Part of a small language model's weights.
Size: 8 layers, 4 heads of 128 (2 for keys and values).
Architecture: RMSNorm before each block, rotary positions, no biases in attention or MLP, untied embeddings.
Training: a variant of Adam for these matrices, 250M tokens.
MLP neurons of a small language model. Each row is named by its layer, matrix (down: output weights) and neuron, and shows model dimensions 0-127. Each number is 500 + 25 x the weight over its row's rms, rounded and kept within 0 to 999. Numbers have three digits each. A neuron's up and down rows have the sign that makes its largest values positive.
A block is one neuron, or neurons of one layer that tend to fire together. Before each block is what it responds to, as a language model described it from the Wikipedia text at the highest values.

Description: Time/place prepositions. Prepositions opening a phrase, often sentence-initial in biographies and histories, mainly During, In, on, also through, including, across.
L2.down449:490574425502509598495465495527485523517463482484501475507519468471515524499487478519502498446493470481507519523580472505474499493497513513488547432463465509541490507524524484492487479497511470507469536511534500510484538506509491532497508527497482520506492521438495479511505515498480530490513511520503469525532621535490494499488476503494481498488520486481511499485499479527516509523513

Description: Word endings in media articles. Closing word pieces, table pipes and sentence-final periods in film, music and media articles, e.g. chron-ology, Recept-ion, screenwrit-er.
L5.down63:476528477501521551496493549497463505532516463520472529536528473490505529456516526491485507497498515448496509520523475493484494549530494493533504518519502529486478517482526516529501494505503495493457498485485456506496448512498512499490516480505431531513482478517501475470489510508515528477533505456521511471528536487526506534525482512458496471467471473507495507499469544521486482522461
L5.down70:477487515501455503511478500486479542501465535502464491481484491502496473479493494500529502468487485525482488511535534507466515503492491491535481473501464529522546481508505496506511483462506477504472481505494473482498536491497520479458471464498486528518462529497474477513491489502542485481478479473460535468464521496525487512499551490506518489514514468471450537455502481534512441452509
L5.down256:534521539502533608463519521507494529484518510490495482516543492528535469507492487530501519512555526474511475488577509516506543519508535530489474520521487490524506527491485494522479480501497486477520502510538513517512523543476476482461517490485539501501477505546512485483498491485516494515514517508487495527465636514512507524475563495499468524490531542522523528488512504535513521497496
L5.down369:512538530488506527511511524513499478477492486526495499507530472499531498525472506542534508467506522504518508489554466475485494488498499510499530473460513471487481499509484484536482499538511537482484469496490548560471451525523492554509517495474498496486493487498547494477473488514527498465484502468490499511529494520487514479471503537467481550462534471507479487523481482498514463461494
L5.down413:481505508511538562452498531493475514492514492489499502489520451493480473504550503496494498530518489512470521498591474493515513504514511450488475503523518470478508461530470433501485497515516485475468480481496514525488514524496525483421492495510521508510482489533475498533484501486461530514533562459504526484489549482544475513518479477475473526468476505474518501519509527476506506490481
L5.down464:506505524450508563523486518489527479493574514517510456533509460506489503511528497492527493535526446506502516468561554541519493496491528513507487505513508508530501480539494542506516455509477528452516502497495567515539534503498530504484500519492527462538476515516511494509479474480479525494545502512477494485506511498456528527501506506483528501525508517535464482495479492486522520499473
L5.down472:468521497498501502456537491518502483535457493468478539511512516453521473460521497542513537453513516494484518515436511531548470521475534538504474515491513507508480490520509449480527479515478535518541496509487499514486494453532467534479495478488525476502465507503505534518516534508555538491469495488527493505500534485488475486513510509525513495525486505488515500474493472509484456486464
L5.down622:522492478505481554504519482508509508510497516470470457517497487468519459537489572479522467535531460533511523536559536526484489513477513497520528479524525501512500492488501484445468479505479523533504431505464509527479479468497474468519498538441476524528461506520507508480514489466526543483499504484484499434499527493511422468465498525473498513505500486451481492501519519478512489573505

Description: Field and date boundaries. Table pipe separators after a name or title cell (76ers |, Süß |), sentence-opening On/From before dates, and the 9 in 1940s or 1992.
L3.down21:459517424499502547477508510504485521523489501493496477523517480502499496529489480524523507473510462460551507486558520487476548504524499489495521501468452471489498519508562519537511486472469453519502474549506510472556542488519542520543500526499556516450527489471472503471463489486499497511516476521486514490505569521527479507499475495520481501492495466519482508499523517547561536534531
L3.down172:525503494486502551516474503502536470534526503465473510521493457495483544515491461480470536462503504527479496511597515533531533481502498507480478524474513512510469519536496524467539508496458479512499506541523496521525529479514496504463498468516462516521529558490510501525507515495501501510476491510480500498594531485531444522473485474476517477485475535494478482520516483478486492475515
L3.down252:483540460505523581468512503558469494505583482543539477494479515493471496508486482482564516503521505474505504503611518514504490484509502493485519482462477452499477504488553514488503510513510458555506487531489509491502522500519501490498508473503475518525505462488515487545509510489497519509461482510466509505504618498501502526493443518538499513481499528502488476511494492483500482516536
L3.down386:476498521521497599528518455508499493476552517503483504511527454514498503493502494499534523516505483501503508486582529474529480481527531487509474493502454484499487516492489485506510544515488488500478475530483502498525487551497485500441469487471489523500480491510507446470504473534516482556529499466464517543554569502504498533490467464498515553497483530510454481534479511468522493473506
L3.down433:512518476495519518528527483482520519492472514473495543501500511501483490535524508537527498487483482466518520488551526521501471475504522506545516499503495459513436536490498472526509484501501475454487498473459534549485506496522507519479453499482489519467462491515506491533469489436526493517509494487438475507484564469544482531489475435501508542497545487484463496493488462553515499496485
L3.down501:447482524479490631474499503513478523500485507498520538530441473502470516503504518463514525493484478527542467496554521493548537505521505481498501489464505454526534501505514490510515474480538480511490507531530516519499570512527534538443472469539488484486539483558505474497511498501490495533494505483503570477505590484483483540517488512512495528476498542536500506506482497474526527474472
L3.down629:466486533506496514512500497480532478467510473530518486495504534470517508515503459489497514504538504481497512478471523486512522532488532507505525502523466480509502518493484501513488497501474567479485524496480508555481529502481517452458493449537518536507513505516487484525477509542561496502500513509508490512488533504499457522476468458492496503550522543503527519504478484500502467442502
L3.down679:533508518529552539486499541491491493463569492513470538471501450518509528506525487468483522532456462470496546520521540496531493504534545477475430485526447500529470527533482512481515486517501503484498493529537492491506506512507495524504473497522495509515536524551505503495498524463474524506536512446483516479503514458511514557477469478482531506506461480515477489492465483482457513514522

Description: Year final digit. The last digit of a four-digit year written in pieces, as in 2005, 1964, 2021, mostly in dated history and biography prose; occasionally word-final pieces like -ight, -ian.
L3.down229:484516467476561489498501506498543473486550503472518469504504569508475492504469538492539577488456480516490498495523487497510522519501499500524515478494512517474526539458491486495493560474511503502516499507478499492493479485492508487503490454482508511472491489516531472507470524510506506463502476499487533493524498484515480472487475517479550501498471513506483479443478456522520481497442
L3.down462:490492517472503465521543459499460520492534482499476541511507476503501510572482509533516483512504506446477480533569552522481473477484468533487410466532496529493533509535547531523512490504508522490507484474527511508473505505464480473477491524542516501474511483491537472498502464480457449503501491522496511530485587527530511480507471512485527512508501472528478485513540515530487473485498
L3.down463:472498525500514495483480484498480548488479494530507481500455509544512514491459511462544531507467503481549492528482523490466518473497478516503529498502492473492453492516515523502527502472512503466486527494454490483501524519515495459494468511488479544517511538509514475481499488515491491502508513501510477489486492499522507466498503508504533538479496484483477493472443525492469528504492
L3.down467:486477507504520460488513477536519482510464534474492555489506529508518464539473482507493504454490510500496489479376491521438460509467511509475548514529485509506501515521516503489516486510500485477503504477490532501483504473546472526527539468542540513510561492504483467525520497522525511497527489506472515496478520534477471471515493510476514507497503496464499501529492463516519521506516
L3.down497:498477537540494539517504485520521484520489481488525464506514542550501502514497544501516445497508487494491433533522475459494481499483516490500468538472518508516498499508504493469475488476494479486560529512553477503452477504479473490482462488481455493507522524537499490499459465498506445458523498469450472508523520515528496476454477508459543558501519514475524541468463496485500510513508
L3.down499:484502525497492546501516492531495522446528510521527505526477486498460534475526493488488494514522494471517517524556499469532511475492485487504527491498521528550490500487509493516540434550500488501460491507500463465497498469489458504497461498533518504517501477546540467518486499497492507481509511518494517529525530473521507493505485478508514578485491501499499530463483510468466464521509
L3.down659:479480500469509541499504513477468493497550512533476483487484516508532534491496483494484502523470467475480531460519490459488505502518524439528479469537502501493497525452544516548513439495545495476470483459511528499497458504489528527479476497541550514474500480502482488543517449517484536503519492494509493509520490449474510507494501466509465502471514469500518522526496527448541439514480
L3.down696:497524493475487518478488533528469496501460508492477502484491491480519442498511498479523464470460523501469500550510504498474544534511533474492495502438517495500521553475490519517490517488530498558496497457502503493484495484498496503481512536520527463488454498451475511520495495516513528488507479487510494502534566550505496480510508522509474447456486518469501483524486509467526478482511

Description: Event-linking prepositions. In or on after participation or career verbs and nouns in biographies, introducing an event, date or place, as in competed in, signed on, released on; occasionally date punctuation.
L5.down90:504483518496485543503492493484529499519542496487517487521519489535490559483512478528528511488517476457530534502493543512498539506510519492483485492477552529458485478539511501490542487477482492520492469541538478466499497532493525471479567454481515510494534529462448448482531486488487485447482533471468519519470530516506465519542497534530512494525524541553488513479505489528524500488480
L5.down127:453509512501506555551504462486483483483511461523515545512494511542499467483504527467496483506488498509512506511527499496498518510441482497481536493479551525525476477515516508471512533488487494518486508498474454506494464525497514512444453542539442475485490517560519498474450470509461531489509545562492495467444533509497534494493492557515491513532457508482482533465460499488524524507525
L5.down251:495539518478512552480491495520503489454519528542486468501517479494509488467527512488487487500492484480460484483566550482463525537463506505482530517440432487452533519542543505458495520499501514505496466502498495496506539568522491521461482513531473470497525560555499476505496523508507512505489498516487525496485553458493497505508501473465535537501506487538466504484499469489520504516529
L5.down362:538485505506493538528526462509491505489510499504506526462512488476492521498498518482491469492488481477516518502500502563480500490481526538453496515479544485494474478546516548476484507521441511452509477494479490464518527499453493511495499479551493511488450475502496490459504489496511558511506504470541520510476533527482489482509470493532550484489467502479509528570510465502544537496486
L5.down457:499537510523523560493477505538504483508498495523469463508477524460458510527526497493472472508543507483458505492552497469510494543475504493499453509527511484519502504491489481478492486521470505475530524501509500480519536490492495541475486473460504478551488482580464451490534514518499511503519520515492533496453538481466489483475477558479507526435534491492469549493501518464487478499533
L5.down568:459533463507500511537523501519476494460485490491516482499521502484483513479475486497496492515464531510480467524456504509534465535444494480486547464498467439484499489482551484512535529524483525528494529493521497489476516462461498508423526506504523434487477471485449495503544490509509530533510507526507488500531576527457506485503517447511454495528495522470533463515506452533499507495515
L5.down627:511540547507524578512488503472474486484538484483493530532556478487506519480468536496499515510503474515521454505577521492469498512482497518504515495481536494486489509483519507506507473506494521486502524504481501539459485477482508498446503457534485476519456517517532499460491512505485493507519525532494515513491576512532514513473502535535489498495514481488485457488477502539479532535528
L5.down679:509550507449497529487527483460540505495534529490487542503467495505474514479495574520529503528524500501516455516528522505557531447505502533522477484458493518523533505522504535479514501456483505465499505504509499515484497510497479554488504481493502519525501491519491478513456481540518513531518531463489493486516470470498528524480471526526528474520508495521522542527511493506476522481483

Description: Early word-interior fragments. Short second pieces of words split after a brief opening chunk or prefix, e.g. pro|l|iferate, an|th|ropology, hyphens in pro-Bulgarian and re-occupied.
L5.down59:458502505465480507468544496470465521531464494477485555458522434566505501494501447439513518533509489499496517503422509526509506477479520521476511491529493479504468492508501456502496543491518470485499519472504516480462522524502511529463485507519516499511471461478498469507527489529505435460521478492451506532524452517471516480477467499541529454524477515532499520510477478482505514445507
L5.down180:513495508498497446489505525441531499489549521480508489524524486478512476490504467524472544512499498526514513474452517511467515467496503510480512507473423476515489481511536518502480493513519499476489512548477535527517507488494494500497487510529485454510473508500525488491509487538540512530484490497502520533547405476502493508495449443513509515521511499501507507496462485508478551549503
L5.down313:514520493482516463487496503522492470498503480513494512479520508452501503470548487494507492533470510508478483494541502527471500474494467498482514520519460484486497463530492485478510495535449431528527509488482517498488498469497499567496530484513527515499477492434478476500473499511518491490519529462481491493524533553492536492507531510482514533507541466461506503525540469456477498531493
L5.down435:533489482475501475503534480523483491508509526492501466527516502477479502547497521468501513504477480517521477488530472513480543514449495501468500490470509531508524517517527497476480483493509500480517494524507521545488496491458526506528452519499506543553488512547479519480517484533498492525484535513490503500505461505502491511487508495490439547505549512483505479487512498542452487479456
L5.down452:523495496483494535492496517502545500521517477487534502520508518503496485524556518509552469487537530500467455467515493462551525518499490517507526478521449529553514488526494506506535484529474501501483505539478514558488493528530465475485515476509476463505478487440462477464504490525502511518477510483492522484503569474474478490469485520529483501475495517491542518494518500500488495456470
L5.down492:512476475479483575520488527488496516512493532503517484493493469481501475489549447506510485485491513496473510477419494505546444475461511488492467499455444543514497484548545505527490442500512516500518503523506514524497497504466514504445508540517518499506480541488495497522494512481525491489481471483460511495512451517533481476468522490507471458480468531529449511524475500498505486483467
L5.down557:516495545518460484477516517527530456508493497480509533493510517469527459498534546475503502473560487472529521458555517490503537502526447530517524481545508512496486456483502509503494500438536485521489504502535464507469510498535485455496498504526464500492446499486504493487517527465500533499497503470509459503467495479512528473499486489521468490492502509490494515483539502512493509456508
L5.down598:466501518510490466508468510530503501494564489466478517473484431527481502528531491527498525490548469476529508495524510492501480521500531479497468498523534507515517468479505544502494461531478483480508480517450478529492539501583525515503523514475500538529477482506513487458497508518505494493478516464514481507537473512507538491529505453519509479464479490509479510477447526511507497514475

Description: Word-joining hyphens and apostrophes. Hyphens inside compounds and the possessive apostrophe after names, especially later hyphens in chains like sister-in-law, six-and-a-half, 2021-07-27.
L2.down564:484505527514501425489477519507526505528450523518508468527517509470519536528517534459501493496518547486535472531534485513508571469501510451496494468499493535474503524476479475480494456551489483458489522506453474560532479503537519465537475527461504488500469498527502477517469488510531533489474489502458502487500429503497522459525504503488494458526514490513485535500497470494548516481509